{
  "n_layer": 12,
  "d_model": 512,
  "n_head": 8,
  "n_kv_head": 8,
  "head_dim": 64,
  "d_mlp": 2560,
  "vocab_size": 34374,
  "activation": "gelu",
  "norm": "layernorm",
  "norm_place": "pre",
  "norm_eps": 1e-05,
  "positions": "alibi",
  "qk_norm": false,
  "attn_scale": 0.125,
  "bias": "all",
  "tie_embeddings": true,
  "parallel_block": false,
  "extras": ["capped logits"],
  "init": "normal",
  "init_std_qkv": 0.0264,
  "init_std_o": 0.00539,
  "init_std_up": 0.0264,
  "init_std_down": 0.00539,
  "init_out_by_depth": true,
  "optimizer": "cautious_adamw",
  "lr": 0.000498,
  "beta1": 0.95,
  "beta2": 0.95,
  "weight_decay": 0.17,
  "lr_head": 0.00707,
  "grad_clip": 1.0,
  "warmup_steps": 281,
  "schedule": "wsd",
  "decay_fraction": 0.626,
  "decay_shape": "linear",
  "final_lr_fraction": 0.05,
  "batch_tokens": 65536,
  "seq_len": 512,
  "doc_mask": true,
  "train_tokens": 530400000,
  "steps": 8094,
  "dataset": "wikipedia_en"
}
MLP neurons of a small language model. Each row is named by its layer, matrix (down: output weights) and neuron, and shows model dimensions 0-127. Each number is 500 + 25 x the weight over its row's rms, rounded and kept within 0 to 999. Numbers have three digits each.
A block is one neuron, or neurons of one layer that tend to fire together. After each block is what it responds to, as a language model described it from the Wikipedia text at the highest values.

L8.down568:530499499473480468499516540501469515447492478460550459459520518490535440538472506492530466492524484513474508510473513514558555507526496459460474494528493550525494477513526505492486492518499501471505460496494464506468483492529520488488494488506499504458516479496508463499501496439470500512496477509515509526515507524511479472492507532505495508508469487489480548513465501462534522515557
L8.down601:467501513533484500499509469529500539497508525484493536478510506463482478518534505476486515480529536533478508534529478479494540484482467462527484486516467470508509497520481513482502497498526488487505533524467529469487490518481491515461477521511475486530522507527479489530465531511531546463512517500484480467498501540523528511497498446511498490472528486519490491502484483473499489485470
L8.down1004:468486543482555526488503507509503514506461496512488515510536513506496473535532543508484499501462487490515487485498507527491547516484498527501511545481550484542508493511453477543504541466486507517516499494537501515521520496451500516489495505477492538518530517558482551468532497493546497493536478502491515480539476498483508507526517506501497508491530475488478491447510540532506492524525
L8.down1785:480499499503544499501509481467469502518475528489446472499454459481483503516480506501475498506493494485507488525553530464499516527502493532498489504519474496480502514547478499527458519467492517490530472470547476511468469484506497551490460540500487517491463481531515488545429491547499502494548491522457568480501508438511502525512548578513502506457510486504510513467466522512532476506503
Responds to: Opening tokens or early word pieces of proper names in lists and tables, often Spanish/Portuguese, e.g. Vicente Am(igo), Carla, Wang, CD (Castellón).

L8.down39:547509528484520502504489478510427521494491546469485507514525514489509514512516491508500523520500523471485510481494485530486520481507508563508518554501484473548519515469492524468524525509497502510500491506521466501509515480517518472532495489482515512492480504503501485543446496500496525470502469471493489509529550481519505531528528496509450557489445499501539495492514510476500505533475
L8.down702:529479515496542505524467477504528496498509498492501452452541517493471506509477463477477535512470490467553502503529492524483487485514486482492482519489476471526526537489536458475489508503485499519478499523480449458516501493457525477536516474521547514529501504443517506521490496498509505536508489449528472495540457507487485491487525481492494521503582491533484528529505511484489505489536
L8.down1997:549564484481515485516502489495490539489467474487479473484456478463486538501506510567519526492430489519521499461518534534513445513527523492514473517503465440544533516510529507519503477466489494530526492508479497480496522496470486462514516495481501512512485507479473504519488525528458490496450482489490492488499502507465490497490456474478470531483499521525493509506522491463458514521511
L8.down2324:479485513442487457547470512513478522461490465497504508483498470474540490538495463515502499525504501533515498506561493548474462502452499478504484500494495447497517535480493499519510516460499499511478498527481483453476500463494518490557501509521502485477482494501493530478484520487474506507500476499496527523482506546486487476516453498481486462491553436538480475520491514493470549504523
Responds to: Early tokens inside quoted song, book or episode titles and quoted speech, such as "I'll…", "We've…", "Don't", or a comma after an opening word.

L7.down262:522478494526502527499471543512512478492526521484499546565483534542530529484438530491532472508447490544471502464507526457500533468494545431553485491528535491533504490507518503488490521528483496482543493467461505488539487484487507535461480510460511473527496505526505475505492516508478488521479480536490507502482515467490492497522515509475451457497509505514528517430484514488467514487495
L7.down366:495498496496473500508483463492527507506490512487474468543489541478509486481502493451478517567476468460472462499502533462500483443527514507470465535459552489508501507501490508490482525529494527492489506487493515464559522541525513460489490484479502548481527526476452508455499493495499466471495497511482528548473454486503484501502458520462491486523523495471477525499441496514530509504537
L7.down396:517508535438506482482468478500491504486469561505490503481494478521491494522511474555507501534466512497521446517510499486521500487498453493520492526491469475527499488512472495542491444495494530521466486489502489484500495515537509499478473486460482459526478477500544488483495482516499497490516516503482525514465534485508475469519484524499536505495495490493523462477445479505536476462530
L7.down2301:498495514487521496501525474486525509471480526492482483508492520465505501505485504543526465537479504497483512456526494464471530478488495496525525494522482504546537506527501519499476537507469519495484505516494521492504485517465558502477460500495463458519505525474505510484507480515516498499499489499523537532486485503501499480502507468518494508485481489484498554476479491516529545461494
Responds to: Commas, slashes and next items in lists of music genres, instruments or personnel roles (R&B, neo-soul; Vocals / Guitar); weaker on other lists and mid-word pieces.

L3.down2371:504493483531542502519522474499470481597555492472515478513472519536487492494541488517464497509522533512514529459456505500535539484495505517491459471515491520490517487516501518522504503529462522493503472469554497490465547531499522470490479530472472491461502512470512522520487493506469511487497503488458523490469488437510483460507480502459512521514464491477549523486486493558509513484528
Responds to: Word-piece tokens starting an unfamiliar proper name, mostly surnames, often in lists and tables: Gor(bachev), Bond(arevskiy), Baz(elak), Og(den).

L8.down1407:503503513481507513457464517503505508519510498471493523492496510488514451527512484515505488490513468448448524525468491528541495507512506496511501475520493495460482509460527503487524530506522520503543472527508545506503472528495503501535514494491510478462490482461486541489500521440501522464455525528517465454501501502511514527492499518478503484505513460542474541544529500450489507513513
L8.down1470:535506523515450472498508518520510503470467441526489503502438464504493524514504537516494515526513508462485556499519516499515460493527525482511522516512533515494507506458506522511464508505462487496470507471498493493545485497541457507496499457480470488489518447491497524501466479487554492514497501506517480545448497540446539467483462502468525435479503496505501501468506498495494502535520
L8.down1473:548494490507535518462479519505527523509517505497453431489484509466488460496506509497539485488500490477482542504478549468539493502491489518498470474500515546446506534470445520508489465527454517485512511521489498464505439478525463425523503479513504476509502468472517538505483511497517476502475490526534464495481467506494498478512489503504498516470500491525518513498589475452490520493540
L8.down2109:530487521487534520459471527483541493509516503459457497478490537490488491496500498495525517473473476471450527517471508528538479486501484515519497475511501474450482521468502500470487504493504517488516467522517512472518474515478476505536515497483496502456497489486501579499517512453502496452489535540530463443524490501475470535514498504473483515515520473517481525543549520489490505502519
Responds to: Last token of a plural subject phrase just before its verb, e.g. they, these reports, stone lanterns, tendons, followed by are/were/have.

L3.down327:498520510500539475479535519495522541539496471456494487543488479504469504496493544523473491473512492480464517485483492507532532505492487460465544533493431498523523478488447471500500484509483495543493501508476519469466559506507525520491504559461468510513454487499487506490494501510482526489493493526482455488453470493501514476488443457521484522503460557509521526497541532519498531499432
Responds to: Digits of the day number right after a month name in full dates, in tables and bios, e.g. January 2'7', June '6', March '3'0.

L8.down71:495477433485487466504489497494498529510533502506515492520526567514464513468499478483478522506522525526443526513518491457539521514527518491484499458525475436490490520491485542482520515522551473523522510494480484472535448457470489493503532523511515500486456530502528480505530464504555482478491525460469507547502498510511498469534516484511459525502462491519516529514521534499554505485462
L8.down241:483466443500507511523486520479499460522531483493502511510524515541497524512501491456505502495510503485429501515501505438496508499523515500517569462512497443503499519513503524463530516472551455542517502500513519517531462500510526487511486492490491450486491465532477538514514504494498503481529491506510503496488509517510491478503496504495478469446475516479483514518507522508497520477473
L8.down956:486469422499504450481512500462497425476496527509506521549511505511488526449499507464499528519494451519531484518491485482479490515518561511508515482484496495485518509516472520527505486502544438493480524489499475505512465480486457523484533498547497538510454504511497522466545472535488496484525532491514520510513520515477551458526473466513477540512379500532482520494519538484491527514491
L8.down1845:519512461485481473514459529487439503485510487455486471510519494525502522482464499440508503535539482453450466515533497424524550516492517504526517493505483494536484549515498513490520521514511501535475434441522499508501478490477464507508520479466517504577510535493504493504478501518503493494507491465489523500490507496488466502515495483546454493490430467504493510548527521517544474509504
Responds to: The bare space token right before a number, after a word, colon or table pipe, as in "for 30 years", "married 24-year-old", "| 5 |".

L8.down912:493464475511510524516468499470482529505462524529536523553529490541517515556503499493505455431507464528514481488521545513451470510560512506484482492493466523503497485511492530489558521457490473471455481516491523511494484492513515476536468511507491484484518476555510504491496498549524519485515486503520533512485453541526516490523483495457480492505496507487476518519506536500511502521502
L8.down995:514508519505496441469540525536504476544545538511494489473524534485469498546518496512464518491532486577534495496480505496552506509528480512537520513531537496509522541545504505478515493512499509530474475443524487494497501503488511461505490489495500518505526530510462506504477519542513490480492526526466474488460466466498490500493481509535481524537530460472515500486483532551483499506514
L8.down1074:525545497473500532502531447490505515462519495461512519501482522483468485500451507521496489462472511488516474537482473536508528518492510477523518540538479522476491498488487490515483480472525503555535495542507519432496505522505509535488495499478535509506530494498537489483539533532525515545523489498518510505502522477530503562515487495476463453460516518510509451465521452504473519469457
L8.down2156:473495511476489465496510470514480485526507450467506517488517519488535507530548527523490490473514519511520521473507489466447501469514534478513492476528528514543504483477487454512493467509499494469471532521472486448515509494499545527524496475501489496515491450528497438499495548495466526488524497518452522474536503482492492544496516462490504439508565517452477496457503494492495478517485
Responds to: First digit of a multi-digit number, mostly vote counts or population figures in tables and day-of-month dates, e.g. 2,001, October 19, 1901.

L7.down263:534488514514535518537549476471504527516469499469490464524530502473503499492485518518529462499428475483467474508496501497472507489481522513523482494491460499485485531487500447505464519520487468492484519480503536492559494491531469483487449490483422480528474495473495520522457518488470487478455490541436500502530526498492483483495516519517542473541513495520505555486494502494433459518498
L7.down1257:470538460436424458483533526511507467513527542515507503511496464493465470487531515534504527465497499522509488453494476505499492463526532534512517494482545546508488446491455505530513493516543528499516473524529487498496539482478524494477458494503449471433491478486470498494506514461486529529487527507477533506492511511496520473515522470511520482534477534501485562523512511475523490526474
L7.down2359:466480485465517476526517473515503500519529490530495526509478521481503490525494440503521478496522493478485533453491516560515520504513518501514536489555493506540503469511503495485509485493519502492515469465502506464491524491502505505484485511538494509476475507481533499506495526480516532487500490494493507523515451489499503492499479517516483524509484516473485441467509487497460449516478
L7.down2454:489542460520482441481493529528479496441521441476523484481493486491481489526552482502497495456517501540523535530471474500500508480532516475489493489488499544538512509509488474486502471482498477469500501498509488492516498489502478496532476526510513463524484471505515482556469497509466484474485520520510518506485505471476536536494481541465498507496507500519477482486504512472495502527482
Responds to: Final digit of a number's leading group right before a thousands comma, mostly vote counts in tables, e.g. 2,135 and 6,627.

L7.down568:463481492499501504481480489548475503533520527459531519510523465480492473494496450507512522474506500471505493515483482479475464512526503485478535501551499477507510503491479488475548493490473485479508467495518498539470468493489493510521507564508505536514465465536486497475517524489483557475496483473515513501533522521498498491508499488468493448506474528453457537496495502496517504489478
L7.down1185:497538510539481464475472523509466542512560478496516484454520536537471458488501478507503503526507530491471535521466483490519482496526483572538528470497492484492512462509479539524490498539479499456492487493511515577456424486493531501504495519538472482466504494488503498493464486483492531499511531487460485526495487474519484480498494491504453505480510477496525524546522521513505513502504
L7.down1231:494513495525526505542513497479501536539504485515460516524524545499465487534504518541502498491479526508525517463490517463462521445516411498513459504514450513481480493482479480541533471518504505481442505541485480518490473503470501529506517531501497517508514475485486457449502472485500476504567475520439503534485503502486492493542492496519483486486509493487475502479505538483439484486447
L7.down1402:490525495476462488524527461520456506481548497515509473515503478489467513509530486454528539487477477490491544487503500536507473523506499514526548486532482512519504503495485504512512498479505497472477449529444486526500466462523529484486474507536456512517538463448510519529508501501502484529474526508486551493509467485559493494459505503488518486450511496502543493494487490479510508491492
Responds to: Spaces and table pipes just before an upcoming number, e.g. after month names in dates (May 7) and between numeric cells in league, climate and election tables.

L8.down682:521493482473512487487456489558458507488479503515516488517483490471532484474512469504539504478475497538510513476454489480519454492493503566494487529502509473506512493526445482528491546533472526491519523498487485535517475497490527493488536508481474511492495480518499515502513503515545491445497492489495522543491477452477492524456535480538504497515527504465517522495494494465467532473507
L8.down927:568485546458539483489473462480473511516465512478486493518528486475485519506495532500498555465462511478526461481477498508494522481539471527483539528515530479491450509547505523554524536493512517526516493535514473523501454539478551524458473492474486536506538486548483529504478523486511499473518486466479489535525529485463464535508528494495471520484530514486491512462507451532489527524505
L8.down1018:486531508484503514442510501478552474566518479503479494533509494476499508506470501480522519471457479488492524457494472490503526489509473530527444508488502470522466500509497533510517497442458482540520520508478506516522480463524506489495497469459472512499520555562474484507518523508534527440525497496510493523525484481493468499503515482464536480479514522497494498513485517484529467455473
L8.down2127:474457525505502498492512491467465539525500509482515535500548527466493480519453485496489509523528510467532469528491485448499499540472465528478552479486435475513487511507484488523495493496486512477459524479453499500508502509486472486487514522503511530464527503510478500472506534547510502529510528432492480494502516508489474514520543471486504499522518531488526530477481551516492513470541
Responds to: Fires on scattered tokens in articles about bands, albums and singles: counts of songs, section headers, list dashes and commas, as in two, ==.

L8.down1069:528513499516505507480499487485508452496516508496488526517517453490501461487486436530472523496474529510506493489474492522480515481540485524520516514494509468529489506445508520503513509501471508479521519520462521499502493534545478475543493473464478473488527517561501507487501491491548577446507494531475497483523500519478511509561500476531502534460460488515516511540512510538478526479473
L8.down1686:554465488472440518505524507493525527532527450468471530482507516501477508463423496514502457499482507476521489542481490498491486472481480490550473464486467467505471536508492506519521530490469479511529487538467521498536497514538498533503463480526516499505495484522516492495544515492480509457513427524491486487509467470484514523528496490480513535514499488517504528506473542533490580556510
L8.down1739:490492497505523490468483455499508547456500523486522483501520462469459514499481507526491473492542498512504440502528507505517476511471489524484494510478514476507491496477557510493524505443495511466537504517490466525496509475501457477552497495486509493483471423468490482483514518451446503491481517493466530497546503503466477491453483502483490519492498549495498510483502504482511485495503
L8.down1786:511520515473461483503465496504521487493528528521569508517510490494486487515524476517509528520497489466485484509530512520505522502466514518544495533458526501496520523468504500501466514447541435508490529485517518498533518512562519486525524556479521472467478474557503516505488516505527476512485509525494527514536482496462493461520480492516536464508500478503499474498499507493490503500543
Responds to: First word of fixed multiword prepositions that take a following to, mainly due and According, also thanks, away, related, failed.

L3.down195:506514496473494505553474482490485465469478503523491499487522510477500494473492473499474491551537536565509518504524471549484495511503496527507501512515487526489525448511489495462438523520530492541509499498467495437476509489497472505488481512513502537507507502508466473497497501469543500470511505509526495441510470452491509515518485526500525501512500535482537495473464474475460512504483
Responds to: Responds to the first digit after a decimal point in statistics and tables (425.5, 46.0, 7.01), and to clause-opening words after a comma that lead into "to", such as due, only, similar.

L3.down322:506527497492542485508546518529501527541508528484469516489451509496466511499504574475494524496474526502497517479507466479498515502497493487513497571455501495437528495491550506510494497464486502506568538487537503512525498513479487528488483506511528506526501507482490547503518467489510466541519520512529466537506504483509494531501483444490466492540458487528523494494511511539516507481532
Responds to: Words that open a subordinate or relative clause after a noun phrase or comma, mainly that, which, where, who, when; also However/Although.

L3.down1517:478477490467483522495484476504487530560474511501479537483485491503471496504468489537509529498536485498439523503526470471452476473477477471485533446550513493535511527509498526492527473511492487499509502531466476465508486451469503496508531481495539531468465529499455483504466529503497567497456521499480518497471461474543492565489494482518467465522484484520488517520501474523543494524455
Responds to: Tokens that continue a multi-part term already begun: hyphens in compounds (non-steroidal, cytokine-mediated, commercial-art), mid-word pieces, digits within numbers, or and/and linking paired adjectives.

L8.down342:519526470488531491460509506532565501530527521504517538484479521508481500508548507503478501497496501481466541520457493486497515498489505535460504484504456518486487495496488476493539501472535533494487499467494476485512502523505516451503497524495483481459504474528519499517475514512526485455484479526496470499504462526497497493509500493491473498504529512489486513511517509464478503492485
L8.down359:470491454489510462470504524494504463506500506501558493486510534470487471513499472490524512499508518487482493467523526495487537478468523475476502472482505473534464537506501476541491477521500508500479498492507477457434507539428460505496484493486507495515503523517554477468443520508529511514505488490491495538492547468475471463482523533498502482505479523526520539525473492512525494510448
L8.down1258:509481480509513533525497490487481537492466502485495502513492560517494484528453522446473509469526435490440459524474514544500527510490496481505520477524466527510520516504496447487485499522505413481501502512480482514459526518489501520521454535534480456557472502443493519519507530479515525518486473516453517480526442531501480510513522548479486501531544531531508510478456505492505493513439
L8.down2373:520493512482504526459467488468469513521457443528532518543530425503456493499506475442478510481504493501502503509514472521494516490480503494498496497490475481531465474490500477498508511478479487495491478540475486543524502480506466560528516488534503504511499501521482477510501482547471511533527496553460520501527510502538461515476530490481460501525506487500496499504520476498478469483461
Responds to: Plural nouns, plural-suffix pieces and pronouns starting a clause as its subject, e.g. the Knicks, both brothers, the two clubs, they had, Fluids are.

L8.down374:482520513518536464530487485506477522529487508493546522432490509482549512508539537562474478529509502465487497534512493497529510501515504497475502504515548536534505534527479484505545468464470508557468495470469501524525555469484506512478532477471454483524489491539516443524535519500486507461490515480503472501492538468494535501480481498486515504502558492512525466463482544465486508479492
L8.down530:510468512491459504521499481520509514475455455511530523473524508495515454531490518515500531494558533498515471480514493496514464528489495502475477550524510504523487478537503487497502502491494491502501501502495495491511499507498562484497485489479473478472522561458544538515458543492524473516474502514437491466494501573545542503496492479481479485558535481533507512502410486500508500512465
L8.down1644:459517511486513513488509456486495536464508533509533540520502526501507481503463503478460448484525489515482533567461526488534506496509503491488481492552511500458500437476519500523549499506519472481532480496515514540455524475463521473518486492506489457513442492533503453478460503507486498468490466496468503525522502480544500519489487500516501513516488523497534507527499491507472459517476
L8.down2363:502521484455474507506503509485465533461489480505540450517515493457534475490464507498512462533525502487535501512490536448494470504451460513540523532474538481539504446513515474505513503492497491518515520458543549554532507481538485507518558518512538486499503491455513473465482479511505499486500528517491486490504511510528503498480508572568510483500474459494508501569513514478456463550526
Responds to: The last token of a sentence's subject, or an adverb just after it, right before the main verb in narrative text, often after a date phrase: "In 1996, CNN", "Illinois then", "Halsa Municipality".

L3.down688:494515514509514543465478506518516466539513521446493511470529493527506496470532536510535508517504504483490479497486513497444530478500525485527517479510494484480519538479542511457496497509489516465512510485501516534516494486496510501482480504466528498501495490521527517511510528508490516497516470500521489486516531498513535490471500438511499486511484495456493499495537517515481467476480
Responds to: Subject pronouns He, she, It, I opening a sentence in biographies (He was buried…), also paragraph-ending period breaks and name pieces like He Jia, Sheela.

L3.down937:450514488512414511477502495482515512527544481477531518484537421501487493499495479494499501500461525496477488523489488548444535512496492524505490513528515485498508521480506488487474495537544509543510522493522535466507522485515495501502490494507499502506516463514523496506502512503554478526493503492540513526507513469479532525465502496499525528471447495526522535507480490529525504440520
Responds to: Third digit of four-digit years (the decade digit) after "19", "18" or "20", e.g. 19|4|0, 20|0|7, 18|5|2, in dates and tables.

L7.down625:497478496482476496487505454492477518499477499518534471499484498530498486491535512503419463508500510459538486518489472466492501499510477504480486498532507535500518468484496502498505497496500513481516507517505513504490522498536496513472496490496495466502504540489507484529483544516498502479486501479488529490503516508514523513476532491504486478473471449495527504517473509511483467522471
L7.down732:499540543506511504529484458449495563514500528460477533527487519499544499462476543475490444519514471483513523508473529490479498508479488522571555481477490518508532495525508519506488434509529547474519489550553529508474514479501483531504530532507517447514506534519519495474431513492540495463486460511474495474510515489530494537483505501518476517482517484508497546546469506476503459509500
L7.down905:494491528482483497516468501516524495460439498502495480497530485464518462565514521518541487545564515446502513495449523478537504521509517511505518459495501500477516511531479536484506481451482486434468499492482536500522531447502525525538491471470511484509512507507509505535498491456487500495511518480498490450498559531512519492463461540474531460517508457510475501477480547494519489502476
L7.down2489:483518513468510500494481501499512516515499518494553483491467497553543501509491532491450484518523486453497473512469521522508509511499457513489504520497547513479487490451512545509526483544516520496502531528530540512489532499511529519464483496493475441491455502488535511481501512500502499475473512493475506505526522491515544487486501523499482472500416480509504498533488493489476520517458
Responds to: Fires on the subject of a narrative clause just before its main verb, often after a year phrase: he, she, who, the company, a name's last piece.

L7.down97:509508499495527488499496486514515492528428491470537501492451489504498481490495509455488491530476508496493530507503476505505492525494473511525517498506505499493472504519460500507490475493485531494507480524507513507497509542457447486470546485462541491489478561508560537505442539538476464488489550499511522493513471506531502529480473500450493471465466500470467487553471531497474498518511
L7.down209:504503479469485522496452494473521492501508515510506501484495525477514497511511528507533498557497503471498563531497494511500506503477473501499519515523479547499517504501535491457478459527508523475543453498469491488500475479491474505507550483518499463494523514496495490547519518480508523493467496500525477514498448464516460486511488503535501495488509484442493518489543518480497502483539
L7.down928:501451456521497549532504506507535521499485509502520515505453493527468491500506533483526487561503496468505498553483479479526494472497468502509438457491522552495466478522520477531494455504495479482499517495548515515518493491525538475471468479493537458507491498511504515512500490486503485513512464489477511514515489549517480466523519501494503472527500534509500500509481518505494513491455
L7.down2338:469490493476500480504516427498489525490508501481489519472471433520557537536496472439543499485481512491484461536511494503498566491531540531549470471496529467505486510501531518511488455489479499495494489476500484481493504482520498506526530487482491483500515505517498483498483500516532499525507527488442532494499468529495466465483465521502495512510551502485487473499430523484494526536493
Responds to: Plural nouns or their final word piece, usually after "the" and often before "of", e.g. the lands, the villages, molecules, assets.

L7.down8:549476502512519495496524542482517471538485489491524486491466514531509541470499482523490458514514496508466450498451507525492481476498535520526538487504508462529466480532504499503515473472493517532518488500527504482510490501491527560509529539485500493486496490490549472469453510501520504482463513532482487518460510520491535487488514480475456563469523495481478465448529498480487562474442
L7.down118:486531530457503532517518488417448517526479497502527485510521535528507535500462486494489525526483492488486528493526503512449481507494511496496486533489473502494555529479503494518554551495469541486526509474489509462500526495439500479508481486483535465529508486484515484475501580531503474509492509458435511480536523490526514521531471492524496496511519479473497479524532501515517496507564
L7.down650:489496495512529471453473498450487500481533490515530541474512449521499557484473510535476479530482492510453566476531472536494492510508470506493533486515444519527510538513482526463548512490487504474534509511494517515480489513511522504483519509492500470515493533516503510500491510524491490480491520497542517472475536522539498494489509499515458470494497508544500475545532571504465516538452
L7.down791:492530536497464509483515476491516493482494503479506499511500454487498511479469562555500556505526472461512480446499480488472497541550504502519516555562483458525463541466481490491550539437491518502518554503487504541485507524484497532467475536476527498509548471498493478487473508485505494491476543447486523475455508521510496500464502493514479522489506498511517486499513486539532511527514
Responds to: Mainly the third digit of years after "19" (19|7|4, 18|5|3), plus the first word opening a quotation (It's, I'll, that) or a title.

L7.down564:542504488503517495469494485533490500505450473492462482509487535489432551459477498444515519492529448460512513499556496537511497477542493457498499518511457522499483481475480472471471489475534487488526514470481491503561521529530509486527518557530505505505502533486537501548466504475485498523458502461451499502466465562524529507541534467451514498530525492463518485567466496535487525448460
L7.down1095:473515505505473510512547467512531511498521461512491482503494454499480479512529477523449542489485485542489480482515529472513518470532493499533483508506475531477514503512500544538495474485518570517459442503498459509469517489469485450466484510477538522502474507457471489514474518498497481520522496453457497490501494475491488478486498516515447493522522494495503496477478505504498515455484
L7.down1108:476487478522499516488518452545441533563521466484506494500502461486508484468597481516458526449524533463471470464511491469512469514535500480489465467526520475489519538522468492476522468535479512518487497477493530527547481493524474524453518541515490504451453474505489499498513534515488507511478492519472483468496518550475513522492478528516448486528427500534518502474429516471559464479511
L7.down2344:491557498501474533472560513488528477497499497514496460504492490513484579479515481509491510515475522496499513487543506516522556493510498522539475484531520534503479503525505514524509525468454515494498503525485491498511467461508508509467515515477481468507450514541481502520491469483512498454492541501468492484466478551479500478510478511473488492519491501489465498502462517547518503524470
Responds to: Middle subword pieces inside personal names, mostly Japanese, in tables, lists and credits, e.g. Hiroy-uki, Mas-ak-atsu, Koiz-uka; also other foreign names.

L3.down1444:496494482473559536459474522485504526494483520467501511547509466493518461490507511525500464526481475516519468466500481470535529455532474488479466489470523531488486472502519455524519525492485518485510496486504449503515517508506530473514547472505534483501509494517479495508514492495510457475540462521499510533497513482496495469509506535472533522535519519502481515508482486560474502441547
Responds to: The final piece of a multi-token name or term repeated from a heading or earlier text, just before is, was or a comma: Bombad-il, O-181-2, Gilteritin-ib.

L8.down868:457502506484519479495499487527468540504478515493497494479459427507555458506486500514516483522504492466537504526521522519514465506491491503474463561499511522504499476512521520524510484481458497519476493478480497478476511488522518508485513445490478531526482491496493476510490520511486484515486479474539455513477519503497535469477532486504542523479546488513515462508508468502495500484537
L8.down983:482518503505485481470475458495542512468529483531532548498461518510524486490519471548502482522536526493481523484481523490507544499518525512504495521510497540476512512483481541522551463468464488496480479481496501485497496453500534472502480512557477488488450488505529517484531516528498507494452506478491485519525503490500516463493484481506508489496459493527528484461526481517491473506518
L8.down2268:511487519513518502494539505486464537538501554486499460479496526489525489533491540475464480520510494489505517506453499513496483527478456500520495487503492462484485523506488502537512503510511478477514520534566506471486515537531526495497497483455498495493474495466547505499471522495482503503505502524494540504501483539467552528506506479503505481522570488512505539515504505454487472556476
L8.down2512:502473516477490519476499496474517489590491529502513483473514519568508489485506524487488466509529492475504507498464514517504526517496494481500445514516536502488496535439490503541507469516485513482496491498511522478485511527483479507505467515479506503480468538523549504471466533535512490495511518525523550508527497515476528514501498495515506456521510515496489562495479490480491448505513
Responds to: The last token of a sentence or clause subject, just before its main verb: pronouns (he, who, they), name endings (Gavin, Shirai), nouns (hotel, authorities).

L7.down671:548488544469543515516541537536478547472475505540520482484484494507479511499514535502481518527499521480539492512499533487495508444535461501447481497468510512467539532488500501500459482494413490498514500543524520482490483517547487518484453490506474471484499504502512520558499499510524494496506515517536529534511483489485531446446468426484494478487522535534481537488519480512514530496517
L7.down737:490503530479498504482503495514513530494510490522541510481443484494531466527505570477514454544530478482503552513464516493506515502509475524493526486514561531491498483459500531478470471485500555452501506545530533523503478507536481486491533441492478452488475520467554514529447522516488497492473502453524475492491505490517551519464505512513509465470553440511480509498525512500472497511543
L7.down1753:550487524522537456498493487500512492524515561493466454446527495507490541477506504495493531516456470505501498460494485484532530518486521470495482498506460496439503500501503497503535533449514460505469524535499473472525537606465516525539506512487500521469508520493479478489530504537469488516498504488503527504500501523498501511508458488526437493532564485510500520506503485506485480520478
L7.down2160:507478497536539488450483477511529507504550513506509471489494493527517478507482503494504479499514483491492524500477505485508518490441465511502491516466508527493504530477497493521541494516521504497495516486509490483504534471492533464529475499526508469476451516490506524512471541506481494495487516532514578546495477453491507488529465503498499529475400480508510475469544496540474509478514
Responds to: The last token of a clause's subject just before its main verb, such as a comma after an appositive, which, who, it, or a noun like toll.

L7.down88:537463493537476493479501497467473478538480576465468514458479478493520500481509446493502493475523510532485511500483503521486504546484538525521465461515519467482475484503511511494506536480542477512480535533491492500536487464511515494480508537474477524507503478500505526478470515492490456484519488512444506527461518521495495529505498520512492479510497528472483535497545492488489479494486
L7.down788:479506535523486468535504519515506466509516530527514511490439484508509528503518474503496567524490493517493502498528550493474445527517508462520528458497488489551523491510479483497438508475506440528475508500507517472504490502546520464504509501513490504510510489496501442504454521528517479512520518528514520507481514538524493516500524499503490496498534448502502464464493510448477506537508
L7.down1422:500473508517501497489461504487488520485546531516489503486516495509518495554542462516508462463466542542483520480487487452505489549507500536466466482523493473509499477548469478491489554459504455493539485514460518512508508500506533471480482470510475504495509534472468509488518491522455503444505519505490503459470455491513482511476510524534506489476531495473482524541523498510492514512520
L7.down1908:519448474499466477521508525476507477502453505488498508484486505482520480532520442506555510461491511462565497493522527517535489474539509505494555543501529509489525530514517549488500525500488495564502487527499488509541501540511505507512539521515482500469508481552483485493487454497547470483502481482503522541519493496496512476491509465453498467496511495509500497469491469488534543512537
Responds to: Last token of a noun, name or pronoun that is the direct object of verbs like allowed, forced, leaving, often before "to" (player, players, Dillon).

L3.down131:483521474538528479461502545550486480520523490523508489468467491491546536505518528497534512526488475500532480506435500432496500505472507504508470456507465501538520488515491530549511487498494522525538495526532455493518543503523499483477491530517514500478469491504526482523498484523529477462530478519519501515478489509534483485485512499494519482514533488500506506481484501451510523456508
Responds to: Plural nouns or their final plural piece after quantifiers or "of", as in the two sides, both parties, Council of Ministers, other countries.